config = dict(
    norm='rmsnorm',
    norm_eps=1e-05,
    init_std_qkv=0.051,
    lr_head=0.00828,
)
MLP neurons of a small language model. Each row is named by its layer, matrix (gate and up: input weights) and neuron, and shows model dimensions 32-127. Each number is 128 + 24 x the weight over its row's rms, rounded and kept within 0 to 255. Numbers have three digits each. A neuron's up and down rows have the sign that makes its largest values positive.
Before each neuron's rows, "fires in" lists the words (lower case) most often at its 100 highest values on Wikipedia text that the model never trained on. A number after a token or word is its count.

fires in: "as" 41, "under" 35
L2.gate611:131119106148140121170117112112114095129098166120162123152089153167111115128148106108126117080113141130108123132115155101146150153108161129113116155139156137131114165128175121161141106139124141073136141116111182124137134119155137099161125157101122093132153138151146076126132170122109127148
L2.up611:118125154098182131093141161112101112109129138168124142129097107090126140166128116073121133114132115155110112094124084150128102116113062117160150122119144147146088128089141143140123151091122131098089123177109165098122122134125139135120126119129140131127145134146134150132131164144118077124

fires in: "over" 16, "than" 15, "early" 13, "overall" 8, "about" 4
L5.gate499:115146097126135111132127153117129179118149149171173111185128068117146114113110144117112140096149137133122106100167110148106167191139131157135149140078134157131126140121125083079178170074159120100135157158110155116134127100105096098143124140100085111128139153153112114137143139130162128122
L5.up499:195153115184140114135136131145091128171152133149154133131090099117152147138155142169154118083113113117076102142097093127112127085145148143126158191097118140097068097147158117117124161145123125119151136150104120120164100131134156127108135125152152130136103138123121142140157130123104172143

fires in: "its" 41, "their" 10, "the" 10, "such" 7, "at" 5, "an" 5
L2.gate31:091175121130160143110148105114103149169122129116127112165131143149133080154134134112103099144131122160115134110116117120170159119087169091117108115172157109100141172119107088105155127109156083110113075128092141137106140124133146161107112152115166153141179099120158119102138128159100132150
L2.up31:105150164096109141125150114114113149155092122110124107120144148127138124100120044150095104116126098121149119090116109111149126126120143105115104095156165110147115123143108094149152127156159122131111130132164164148085102113148113129139107160150157133141146105082123167142110103169165149152

fires in: "of" 48, "in" 37, "during" 6
L5.gate351:109101111138125164164108120080079123121141188135125147115130177134090106146147124119163155122114161138144156150083135141159091076131149159168155186091124120142112107145126120124138158123174124119135121125149116110127125072128155149162134135110104137080139099144140125124132151149145130113
L5.up351:121115132158136149121139106120132133118123139095125123119126155125150100149112137140120112140116132134157091124104084127115113085097162123156166144134139198095109143157062102158108136120108098141144161083149166077128111109131146106158114138135137106127145146116133102113110137110123134116

fires in: "of" 39, "on" 21, "in" 17, "at" 5
L5.gate103:120136161158111109109109116124118129154165136131152134113139149121118095104144143133118145178143163103135173147138157152118152095126082100102142119113126109142099165116108069138113123139132099154093112168146147152109149102108125163126143099129147151145121089120123114128115135134196130115
L5.up103:108112164121076183078137120131109139153133136111136139090156119113122114123145115166131108126101187103119163156100119077111125107140123120129140114136140121100145148116155113124115113103131165104127120143094154113110147129133138119106128179112158139182137089149135098122118118144154106157

fires in: "he" 64, "she" 19, "it" 10
L2.gate473:135148104135124132128070151121103088186191124138152131136152129153157124094150098137118135153136151105159127153143134096068111154109116194128137153132150128117162149122130122112117151107118083112092096146162108133154171113132133128182131121112129108108113123143151100107146121136146158148
L2.up473:114125088116086090166126168109126130109138089133118134128102146146100135131164062157131132151158131125117091166126110173064136104139102125157114115129127131148114135162165105169140170142082153083121138116142117105136095130138094132104148124116125108147129078120075138085150167100118124091

fires in: "to" 50, "on" 15, "for" 14, "of" 7, "from" 4
L4.gate254:114115175160078125158141151069111149136178088148143155107137177139143089126148142200106113155071117104088147111106124134150143149091158112140077112118141119165122107139109082139129166129159115091125117144115163141174123126146121139106146136108130164150108120113145150130131134106130156101
L4.up254:115118135149090170122122098106143172103125170141084121130123110126141146153153110170140153183117169126128114103116123129158136152177157163138153140129153113134138109134098085163129128147120113129127122107118113138114101129126098143115128116120139155112161134147132110111164143080141138099

fires in: "and" 63, "rhode" 7
L2.gate462:136139122146098172151134142088126154167131138124098098141132131114125135114149133148130133155120125112097102096073149135131127132117119119123122177078139097154128092143144130154124147173131119168149066113116088097106147143112135137106088133145128155117184161134140095105133087140128102192
L2.up462:118128139163141139116132140137131131152133112155135119162170129144097112100146145127125153125111100069148142124103118082068084107134141128056125088120149125121137148161149081132073128166113125148120140121116139104134155087091149110117101148147138185127132102114094137112144145125130143151

fires in: "which" 21, "some" 11, "every" 10, "where" 10, "most" 10, "any" 10
L4.gate119:126096148135164120130129127128116089092079103072157095149140101148147139135108136121159123086123113132141127102110145128125132177110156102123124107146139163128094168088138146047098102110114105121112110142114133148129082093108103128132122084184107109106132136115105118138137119115134138115
L4.up119:143122156137155095103108090121173107117112141126127122126108131124103152103141155140094087108139155135102094145186104135101119142138149091160141126153131168127094147118127116130114114136162150097135111136097141146117081144186112120132170168174107139103138114114097106142149131167098110170

fires in: "to" 30, "and" 19, "not" 10
L5.gate631:132104155109169108075140142121118163113142128069136127111137098141127110147126140115129081112087055108125133090074171166130126125095147114120174148156145128120098138125098087174122123112101149164146118121130108142094174100106104110155131056155116123168086092138150121121115136087119111088
L5.up631:096132176144095124153115136103097144169144093107128095150139133108121121136111121167173125112135131099116149115115151119153122126139138132149130157137122120124124159199115132105187178124115140139162128119098113122113098105148106122133081127152162128146138156123161143142145158069118128132

fires in: "its" 46, "s" 18, "zodiac" 5, "primarily" 4
L3.gate216:121111118141126186138134132123120163102107157083119137113137139145155146129119130091146119122163118112133132109090141087132115169142073107127111150171096105127149116125137134119155133129137130119181108125122153164103106138138127084148158139158130116108141137135193163158136118112140112149
L3.up216:131120105126157128120102096139141110082098144144154142121126096132173079120173101133131140123140126130114145157137121125105127080136122112184092145153150108124131144166134090132157125119173106078097097133159098137105137143118086169155193118132154133101107142122164080144113117139169172096

fires in: "the" 36, "to" 15, "and" 13, "in" 10, "a" 5
L5.gate32:123149154139106078162102152161131131116144112122133127134115139128133149154124131122121131109089121123123088150114126083166141068094118093067171197087150112104133126115117104095124088145168119136099102135119116140159153154093133142083157131114122106154125096106146113125156132130105157152
L5.up32:126134144144111136141148149163138133154125126128106125139101113133120089076128090150127108154149141129150122109102115108129157145086164065105129147117165163136097107118098138132182108063102110121098111147105122133103115127126109118107134124116116117206146122138106090090126106132124139112

fires in: "however" 23, "any" 13, "no" 12, "which" 4
L3.gate406:135127136128154110133148129103147144075116117114150121135139143151111134133124121140144161124115130158138118131106127132123132101148108176142148130135102152106119113126205165066126134089145084144101153086100083127090077112160135162159132101163130121131102114115136130138200136162112151092
L3.up406:150150124098141131144133186160155118146121153081110131122173077108088133082133117139165123098105109109147101114160150141140164089075112167155153123148084173086098150123118131131143135099127139110137143131136111158111097110138129114141113110146122164097160115123122119163129125118125124110

fires in: "of" 49, "middle" 8, "south" 7, "southern" 6, "northern" 5
L3.gate328:117116071118126148166112097115132134071150123153127157092088127155089115169070128129119100135093117107110131114106097143171118128167140128154118127134168144079149102140177104117143121146135135126138144129137163122110135088127083115099116160134123161136146181119158112125139142122136095149
L3.up328:098144154144164165133071129088127136135115077173097119130123143125154128095131147094143113140130140140131114149129089165114125098142145128136173182135155146119106131100105103105174173150096141150082151111171151090125104139124166115114115156121113130105117132095170080097122128170135119100

fires in: "over" 14, "microbiologist" 11, "utc" 8, "than" 7, "by" 6, "overall" 5
L4.gate94:156144154105144100113126122142122112141125090123128133143148133114166138111107154144122154084123137079151110108106116139162130191128135151128158129098157140119158168121105137140111127122135120096134159114114180128082125116095088152155144122104138151105150099127138162166144071135141140105
L4.up94:108127127158160128135136126104133082104152132089125129130131115088092156113122124113143134085134154087117105120124095146131142145149125149096179111170113123072119123165151107121192160129171114110132176145114114113143123119102139088141118146107132121134122134186145103141142190122128118150

fires in: "with" 26, "against" 12, "for" 7, "defeated" 6, "joined" 5
L5.gate454:131092168139164118158103134143132158126111149122149103110101143113122139148088134143114147103135119142129146125120136175132142121168153108087077106139164129155134180107137151105128169121155133107087102111145109106158144114100067132096164163059101105128147087111141109153134093111096165124
L5.up454:130148154117170153150088154117145168119161128128149128066095093144169146130123135126162128098144101118127112115190146139131149166110134127128132080121117143111111170130149153165158125132118101156109114079137094117094118140114083151167139158149120111095149084144103159109144081119124160110

fires in: "s" 40, "his" 27, "the" 20, "its" 10
L4.gate66:087125106109137146098069126109133120127119151125148120104125181146120150125136088123140084128102136159216113150134138129141105086078093140122120146147139124118128138124070123130148128127138134095117107120110125134158159192155125140149134104123148138140109125120147113136101155146132120124
L4.up66:102127129150098147095143117157107137106121147130094154080123153143147115120093112143143118149137111130159144155161124112128123123073160135128102161131123121134154124170094130182106075172151093116115097116143138188107143107129112129127161174140169122127102133124167132139127127145145130142

fires in: "the" 79, "those" 4, "official" 4
L4.gate586:124116088135122119127135167140132098146122139172131155129126118098114118116127139121098126078122129116128121130113132137169193101137172103116101149122143098116152113143117105158130151110149136081133118166098160164115114107132130138114120158152132138100158164150103138175147110145143131136
L4.up586:098132116148099140099110097140111126139147160102115152082154107144128116145121114157139128165109117129120130108162130116102118137104112134114147134132118133125131134120146138113150096112107134171120161159133113137159114151143181116145152133136156088112124177151132183120119112159123129128

fires in: "through" 22, "his" 11, "early" 7, "throughout" 6, "during" 5, "its" 4
L5.gate230:097109177114107170167159129091118152096126110132121112150118123133187125120107158139153132102129130111109114111100124149130172105154105152113083098108119109151124140151101123136125129123100164115071107094178137119127138128127146144124122186144134098095130152162124118157142106109114138122
L5.up230:152133115143118112122161142111119151091139063127166177083117132163192130132087145099087121095126110147151133133126137162128129139131098120096121121138128131110141087129134049115135096091140118114139133108122147109118150093107157112140096155149129084147125120134100154109155131158139130095

fires in: "this" 55, "one" 19, "each" 12, "that" 5
L3.gate477:105128133115121155105086123100174122093123123147110114141167135092120152112147104127092145171182121110140114120096091076154142129123174106107174125090134124113160112132160097149137111102127079092119114141124123113094157145158175132124141163148140104095098127092146115129156119125124213149
L3.up477:147148151129160106195106116156173102152125124153112126128139093162082124109128096143143158130146128119109113095145127154114111130158168076116122120152144173101080162123139105123143110168104171129134089157097131152089128107153130085149127139163134130152116125126122108127109068162107114085

fires in: "it" 69, "they" 12, "he" 9
L2.gate67:087131118089089139164138176142132112141140129116113104119148111099101116103157132126157109162086165083181119115144109175097124159117162147158119125155140104150146092180138139138137134097137072130082148106090115145114132120146151130167114123128123096101135136165148096113115151107121098112
L2.up67:112125145106118125142134160114155141165134140191120103104129124124141127096144177137121083164178144102148111136186093085084132121113166167112121160124141135143137136129130055159107116117119142115108097121143160125139146139133121116135129083163102142180130107141156103091109171136132147131

fires in: "the" 67, "s" 25
L2.gate152:119137130131094150105112147125129094138166145113133103156141130108090117139137126137107146145171137141167107096115119153156132129154113112113149128105133155105169138169101124139115078151111068143127123137089139153102067141112103113108145104119151202151112123104148115151110132165139104118
L2.up152:120112128132150123126105131168134130163091082135130115137089131151102153150117092132167153150077094135152109147093117129104129106094163121154114120161142134154148145167147118146129141109150144153090173151116104067120130128177139146141126137110134080184158107098127126086168125101104132111

fires in: "more" 29, "most" 15, "very" 12, "less" 5, "only" 4, "largest" 4
L3.gate314:120137071124150102117123132127134129152144092114150118122095133154173127103126075120135099137098161158064119173142166135096131125120122141126163159148118137153138122140137139124138100105172133155150122160117121121132095129171127141101127128174158144099130163099129132117128170154145124145
L3.up314:115081102163139119085146145144104150120146143140099096108144137118135170112116039132128130120133108155098140122165140187126139117140107160114132155118097108139132096138143105121189097101143098131152160144168142161122134112121106098124117155134171111100159128131153155154141113105149135132

fires in: "the" 99
L2.gate338:125148142137128098093100148107144132134136082088146126156173115153162153154157153115133136169159123104157080134121150119182132089098124083147114175123137106194102129126113126124135118099145119096121171113120132115141116089138145111122137113161125117080131075160088148114143136129114166137
L2.up338:117135152146134128129120120120145110110132151187116162120109130136166120109135124148133105136132094109196093139097138145136121148119117125153112109129153111074138124147145097147139102139125153148126136114114132106109092129116115104126154113090138121143177111124111123124112139162127090107

fires in: "the" 79, "denmark" 12
L5.gate272:094124119113072099117118145135108110156111089110153160114137104152127112099110109136105147153113098099118120118063120123145148133148129133094129141150169111155125151128094102124152139154141108101126164117118128132153126139118131098101125121092122076128120134165127138142141171173117082139
L5.up272:167129095133135113122124123100093090135109145127120132144144138179137119106091092118104082137097114087146130146097105097109109137141167136116117147119159103148141125142148149114128082087171158144118162148117123122105163108161148117164164124146110111101173140134148168124167110148125094164

fires in: "a" 62, "in" 10, "with" 7, "as" 6
L5.gate206:123145144134130127135115138147146133114097176128154102154071135150108158116142167108125161116108100111118149136070115123171135168123147123129123153152113124094109120172189084139131160100130106134132118065104160087140172128120079139134087119152162157111098125116095134127131125116105145135
L5.up206:071100155133151155086090143104122103114105160148101158105101167107113140154112126147146141133140102113144115160149180157132120095129172131129177103135134130115128125108133144135136127125118114145129163178121137109117103156175178097147144148125146125122129107117148112108116105155139131159

fires in: "in" 21, "following" 11, "during" 7, "qualifying" 7, "intermediary" 4
L2.gate247:110133131152114138197139111087129166093139144103145114151136138137143124120159152122145107108121140160122116114179121133095099146115132106142088148132159131096144142123171130152122100168142112105153123133132113139115137135093108135123114127173102154126131108145126095085129094138039154134
L2.up247:105150116125121143143099116149126163107158136132142180146134159101115169090144138162153133105134104132106116148134114155129070160149140091125135126134143138130140106095147158122063163168138095125112096093090144133136136094108163167118150163144138126109124084097153102124153120113173103106

fires in: "of" 22, "with" 9, "against" 9, "in" 8, "at" 7, "for" 6
L5.gate287:112118142139151105122133146074119150074111161139130069128122174108125147115143141156144121105109128151156112147138101133158111157147115117138118138098129115082115106114134106178125126098112129145126145148129105105128123135136110153138083093126127096097111154148108117104129135095130144063
L5.up287:171121143158100123147100123085112124124138143136106088118057162143119122142100141140167091090120135092120127116158118130144169131097149093122130108097116156103101127122146135116160173109132143103141095131126132093124118136154115129140123145108149068161152142086088158130110107107073138085

fires in: "early" 19, "of" 17, "fifth" 7, "throughout" 6, "but" 5, "late" 5
L3.gate5:138138134134165156149157105156128128115151135102155139111113157107162098132128135111144140113088104139174138076097115110115106122141129139161118125097156164136120126095111142135111106117129171099089174096148148116138129134132098150088087183140113122088107101125094133132126104120128163143
L3.up5:100115095146148135121136124117119143114082131130168120137118127115143154168113126106127128103130158071076127126140126154146165111165120134152160135164184058153137095159104068098165113101104145102132152141155175127098113097129179115150113120154110120163165129096127124121153117123133145118

fires in: "to" 84, "too" 5
L3.gate189:121089161127130133123110088102099103148134136117146122137126151153162091147165130167083143171143114095128129155128165137139141139123154146137140141141158133118115157093100115116151131112138140128099145128129133113144136134109149103114115088147137151125107112102105122150109152070100104115
L3.up189:101106124112081090164137117094111176109113110098143106138121123136163101166142101133162119141081145146084118157120128133115146134091132117127089135127105103148133133119131166107132103128123166094120105164095114124112147137116150147156157108109133150125148158088140136076082111079126128151

fires in: "under" 45, "by" 10, "with" 7, "player" 4
L4.gate241:107150125135167142117150166117165115126116159152120113120114155135141100151137115098120173112129128096140142145120098158168121117094116107118143124102136118139137127074161092132132123138114125104099137165150124088097212149121149096135111111146069119149173121101092078096153118087101147156
L4.up241:126115172139191103140140128066141119129140128121133133105093127132134114151122137124137138108110112145121155147085107152101128105107121129117114141115128108144112132094172077148112131142147142151088111148138181118113140152181160146147133133150090116123149121130142151116131107094136154179

fires in: "most" 20, "more" 10, "semi" 7, "s" 6, "much" 4, "only" 4
L4.gate118:099143116125124137083159127162133126155147163138139113071103148157129158105138127122155127129103075122131123120184125167111110109140136086115140192140121133134074133178113112155151134141189093147153134139145180111144116130147100125164143136118183110136120120096171150111125121155094074110
L4.up118:113141151131130163103087134141106139136118102118084104088100097158096122140149093122097120097134118194093113111122141161163112116089140131106128104132126124141129108116104129129129124141098113141174164063092161147095112120143133082093148112131167113094159153130178159206096157100121146111

fires in: "to" 22, "can" 18, "would" 17, "will" 12, "may" 10, "could" 6
L4.gate442:138068179115123128134115148113107118140099144113157124116141119093131108122114159128111141140129142110144142142183148159132142109120117138133172142104126100130138187125107137077132099093140157127128079171114098116141101115111106106099130060096153095112118152112209153086171122119115111143
L4.up442:138085148131113111154150164081140108176112161105142153144125144101120107113092143139084158156117101126156149145101115136129110120105120112137135136128145098132159123160115113108138138086099152126101117161127142132151162144109121072104147085111104099137173129117176155107145117091130066103

fires in: "the" 53, "this" 6, "employees" 5, "diane" 4, "zoe" 4, "diseases" 4
L3.gate159:138111137147126130130111145152125074114125098100106156155123132136080108093138111172153167111144104116127124145134110125130130095136153144196148165097145160129068136129144141108139134131102150170142120108109085098138153110129095120144145113169190119140143178125079116154120123096109149111
L3.up159:135129135115143127097121099130103120157099144081113118142147158116131126127115117150154122152147121169108102130077106106168147086108130105150123133128153119117157080133131088121109145138112161119114165109104102168162108173183106115097158109136111113139139141115157126128142114142090115150

fires in: "the" 71
L5.gate59:165106141111143115099192147095153095141140092124161163116121110132108121109119169158117164129160151108121106135109132070132174153096097137137125147138122142121146099141126142130084093087147140163082108108129133127140093147132158115125116149126085142077089122164116127146100174141099110186
L5.up59:105078144121154126095127155145113135149128090117161094123132060109129153146149148143123142145127108126141153162067091088157122122138093100162117142114138113098135170127130133144072118164099143129153145106123141143153102158110117103106149166111147151115081112110115115134161149143103112096

fires in: "was" 22, "to" 13, "a" 11, "an" 8, "in" 8, "analysis" 4
L2.gate129:086162150149156109157157116148090100133129111092160148102118142132156150129149140095159104132154142124131125148090147181189102128145133122097119133164161163126089129134127155099164147091084147125110114146067126154141104152139118148128138123070180135135177138109135107136103206122129168142
L2.up129:099128160119150131124116099126113141150109144117092118125130084105121150145131145120083142154179107108139146095087126134156129116163110125157135174090162091189097145102129131129168152106178163113113141108132138091137185179171152124131125162112155128085156121106129160150131140143127122134

fires in: "to" 39, "and" 27, "who" 14, "which" 11, "that" 7
L5.gate620:093097168160151155121164102155111065143086115105153105103153150139140104126113129134106116081173158124106137137132147117137109139114101129154108097105093147145100133120091080094108131103148132114086148112114091126124130154171092125110122117121153131104166159117147082074155134155152148121
L5.up620:139120167152133138143152177143137137164100152075099094140156103105189144132117145095113117114131136109093083157116136101131165106128131144127126150131107146153116092139148114142131091084094149160157130121141106160145096126081114127073132131141106176107130147159100162112119109156115139132

fires in: "on" 35, "in" 17, "between" 16, "the" 9, "of" 6, "both" 5
L5.gate48:137108166152106154122115090110123139106129137099136127112135172125106105094140124138120116152111087109161118149091106103149116049139096169139154165157123079127135079145177139132082151121132126121127110156078152129102133145097138130105130123146111098122089112137140133130116118154112091116
L5.up48:169120124130142132137131117110110102129162133134136105130130162139091130141125081083135125141118108150110160122107076095135126101141108087173097092129109140145088132138102100129120148133104159117080156098099094103119131136131144155129135171131124143127128119112165118137104132125132129135

fires in: "the" 80
L2.gate116:141171101095122122119160137113124165126099081163141137128077095149179099136108123143171128124153086072164114101115160114132105093130138132103143142129122152137105112107139099137157105116128083126065122114163132106090142141115083130122130091087150099125141114114121088117146093141108151142
L2.up116:155151158134189137135106117188160124146160112148188112150132108127120148108144096129120115132128100172132128106123138156119140104143109106137159108095167118115117135173114118169111150120152113133128191108127130145132160152097138111104106113138161118137140181129078153141132170146126109123

fires in: "one" 27, "same" 11, "each" 10, "that" 9, "no" 6, "mtcars" 6
L4.gate178:121120121123122152145181095115146108172149151123136146111140133144060151109145126155115116166142111133166112125083103125130135122119168101111126113133122114155130140137180130122132114151134149167120135138086148147114127112158112178147110131209106133126184138099184184118159097113109109131
L4.up178:170131106094108116125105099063155122123146127147138152150099106099096161116114133104153147151141134139108097080134128115142131097090170118128100133106148111125080175183115119152100090175127088169146133171127095173143156098131139089135147090149127114124141148132104099104135135154122126129

fires in: "a" 38, "this" 15, "one" 8, "origin" 6, "entire" 4
L3.gate54:113142092084157131153133087132168126118080143161146135121120122131134176096091057128123092111174100101146111094087093156106166129104134088117153122146118136169121138104161164119136122140152117123121115164103108121115125127122150121135146102155153129145121115144138089106132157147148163100
L3.up54:109073180135149143100138088131130104114118127137099164123126159141127121161119123113125155110109106127079106116171126144142128147097160101117170109145128167131104076150119145137111104097101116135145117149131127149101112084155123123119153121106099116104100094095073120093116156128138135122

fires in: "is" 49, "was" 47
L3.gate190:094150137173191121145137125130103157156136126097137125066105110115174133087153118121106143081152139141099122138094163131111132091084192158154132099090177136127156104122121138140152123096123147119147097127084106137098098124114116111156123104104110144173130142110125120067150121150134151181
L3.up190:106144119090117142067155096121143156130145170175098141114178088113140129106141128147104136129113106164142158120139123139169141083200123081093150150138148136138123104145114147139148135125101102136132144102160122134152166121115125134142127122127165085097120124143128124184128095099134158075

fires in: "the" 35, "this" 19, "a" 10, "these" 6, "not" 4, "and" 4
L2.gate205:112140140157132119086144138153139176164143099131109128098111114101124138086083119100116136137129159101139108104106131130089164146141111130177131136121141132122136117140118104119141128107175127107128106175115112143121116108166098123162158123135102089105137119171135119137125110163118159101
L2.up205:107137119114113175125113140155141149125118122141130138160088154114128109140141145122117117134155143096095060129156143126161136131100117147122136111119176181154112155144137112136097133096166136124197110160148130163136128090133122117132125148164107127121144151186133090121139074145126142155

fires in: "s" 55, "its" 31, "their" 9
L3.gate353:101131126139094152110167106140139140147115168114074179118123147168124112135126084137126162166095102118138074093192105157124133119114119103112110127157147121156099127113101090107116126136112119121134096098141065120137122122130136125119192157168125087106168148092166103159125142121146101143
L3.up353:133138161113117150097125120153118114123091168164164164111109115161168130136140084099156151139137094110107079125156111133097112127137130106099109110173143146184141102140088134113150150170127096143119090047113158109106100155146089148126135105113140125139121139115111138133126137128132133139

fires in: "and" 23, "not" 20, "may" 9, "would" 8, "which" 4
L5.gate608:126100159144143129117093113101135119155157084131122112113155094132136100133126138163097080138128127104090120137155160132101110169101158123110113125153132137117134163144109113069162147143057174118081126139115105109124106125091117083122111083141122130072166152141141147149136123101138118147
L5.up608:140103169130088134119134129110128140169159115127187131164123110118144108129095148112104116173114123102114166168104144118160137110089106116109129135094144147118117119161121113090110110116097160166164132130127146143113128110102107127138083149118141157145146103113143122082148128116134125067

fires in: "to" 81, "not" 13, "put" 4
L2.gate596:111106158145131162108084151152139127179125134161122119128116145136134109135078129131117137179139133081127147156114119145134115119171117113120109143120127135101152127165102150146191112094152149126095106139137151108111096117097141098133162121118146135140121121127115168096174166133135101124
L2.up596:114146099101122182121121142129125118182095133118150119124127129171104141156114112159126129163110138141162092163133135150175140138098135133125167136113098147118123143169184139103167133126149096100104140111091138153139179120099136128097127098114161144115127129118153138095103138110109121089

fires in: "the" 56, "this" 21, "that" 9, "each" 7
L4.gate297:146160121107156136152117176135152099118120096123135093114117154119117127084152136116097141131141113107136091137123153100107079122112129139144150112097147149142120185082134070102159144130083128100163102115110102103089135113144166147131149135137163128141141141117104108127113122114123141133
L4.up297:124072136139109159090116121115147139123093127164135096125152134129102109105186105091148090121080114133070134132130151111094164137108096112123129129116160149125129146159173125089122119168130132154136109139111131098145127147147107106149112128154119073171142136153100131108169125171060135114

fires in: "and" 67, "a" 4
L5.gate399:155136127140121119118117130158189187097154127191158098134110121176125104128142111109101160112114092118108113122090121106107131115096130116192118160136114113160163113151108146116158134136154124152126131108152092129163064117092122104152124084128139118107156128124122110069127117125156184184
L5.up399:122106109128117107132130129128140152129138117128130105136095110130133124122123107106106183145102172107136111150099096135116094159122149126113100155170126085164125142155114158134152115107132123163131145160121102117152097094114111105115116091130101133152092112110132141143086122093178144180

fires in: "of" 21, "in" 12, "narragansett" 8, "near" 6, "doctrine" 4
L5.gate29:114168108136135133092169072089095138125125130105121107115125124139102123096144104151127141154077111167141156141142115127142109120147158115116192145194110120104123125160109125134137121131140138131171090141086112101099109172109139109115115140116141083135149106126084138108130134159152177079
L5.up29:137162096123156118135130117135154126068126101131129113099104146127135079078100119098142105122075133101108138128117096086119088111114128161165130117132124080110123142112175117148147154138085142162150172089139133124120121132128169123133126135118116114094121110135112118124134087117105119146

fires in: "has" 36, "have" 29, "are" 15, "is" 9
L3.gate442:138130145139131133109119161151122109170129169117111121071163109110164104107120083115134153122118136150081144130111161099109116149135161098138134160086097107137181141152129107135100122124130211115129089099109157101118127166110113122141114137146128101134123146129147133070104115154094108084
L3.up442:133137127122162106090121088130139124089134102140147103111138133125155134100104126143094144136115149129061099114129153100107146123159109119095094127108134092136092139143121129109150118077119127138107161111117119161180147148126102152128120126111134132131155166139058131130141092153094121115

fires in: "s" 21, "the" 15, "there" 5, "only" 4, "gallas" 4, "good" 4
L3.gate279:134109180152136098120107131120113125132124162152166109123113127151099065111144131127135158106140157084089113147107150140117119151105106099140138145120106126137139081126073125159145117133180095100120107118112144125073140134115137142143137135082152145142139138147165086141124091138086095146
L3.up279:135074114127141104140097095147117122116154132135120116119153124112149121137165103104097134129094110090141164134125122141114144119115107146148172132153098149155151072186125103107108113086130152128115125113138124100120142132151120121145118122129169099111140142111117141135152127139183132124

fires in: "this" 33, "it" 22, "which" 13, "also" 4
L2.gate386:072131124106114159092077114107122099171117093137098130151152113074134111139138104154158166144126111124133083111153133148158119119102102128118108123145122138121170141126145151093157138105121083120158143131095106163144128089133103060120125135096063105113119143117137105173168110100142116094
L2.up386:103147128142125128136130123184157125159163143095145142141151128118110126157097086109141138084144127134103119117125157143144106137134121119166119114122156159084080144108132126059144082121080122154121118125061129100104126149116106094149124167150115110147154114165107143130145124147116131098

fires in: "the" 97
L2.gate521:164108088144095172085102122152140126113185134140127104116138158102144119085146140077136143140144138136147110159126117143105136125111096142114129125083167121066123085127186150136117154122122179141091129172106130082149122105134150161120133144144146109105091096165145106153116112112115153119
L2.up521:115094134153137125065116155152156131175146156133137139147096103106149120126138119100114115118142118090136078126044132146127083081137135117161170131105178088126105151129133091152112141139157088143153172116126120131098118116127109123114091097164149125124126128161144116154139163120141156086

fires in: "the" 97
L5.gate622:131083087122132160131090103112082117122101128090132123098126142145115089108096130121092108092141103096131122115139079146140125108173132088135114138115161203121127123125102139126146142151129126118080109144130131124126123095153093150095129115136138124142101125087154112145125137115150124112
L5.up622:141114129130117085123074117130090148136164133132128111135110151166162153125074144105160086113099146095148186080091131105097135178177112100127139154124145119113091138131118094113145131104161127139095110166123129082120165140125130089110173163135154112098125103131156145176131123122091118111

fires in: "the" 87, "industrial" 5
L2.gate314:167109110150096151143135099104100165111130085110154154146128136127126109089113114129135080188131111081105137109105086106158141103086112113063146131142152134149100134136128101156154143078125139110125113146122068155101134128149109170146154100124157132132144144111108137120159170126122124145
L2.up314:170096147133174152138136115140134170111163130134153126117106104140145160103122136154138178172176125121154121114114155120080136143146109099091154088120116104093120137136093110113112084114107137168115108105080103117125151165135092119141179105152166122130120109132094138152110146146127146138

fires in: "a" 71, "their" 4
L2.gate371:111103131127183117140188098129160108123107121175131151093124138147111170100122106112089172094093142162142064108109094138123116111103137173121124136134102129140133092153112149083151101129148153143126143088191102114083126123134103142123170112105112076115139122147102121151140171122136107143
L2.up371:077114121145129165108183162093133129142086136104125198119151111126134133151116120120070154133111128116143123113098123158153124131151095157115122138190114109143153104139143148144172119132146129135115092108090119159099111106140132129103177184136140143116146124129150114138146100134153102133

fires in: "which" 60, "that" 28, "this" 12
L5.gate219:110167165133141149151120147128165113148166154120116124141134106129073141174141086138096125112130132139108115123074096121126111091117104097134107136094168142107155119127134136109106091125144131116163113104112096149108098142123140121134117109144131129098133132165146088140153172107119136151
L5.up219:069121149136115173167099164175100111121122136116110100114139127147148157154154083120134142137162142135127139143099129147143083118059130080167122132105169170105123120093141161129131130129130147116154116066090097118144122111139125109118088107162122115131122126137129127146125142153137125107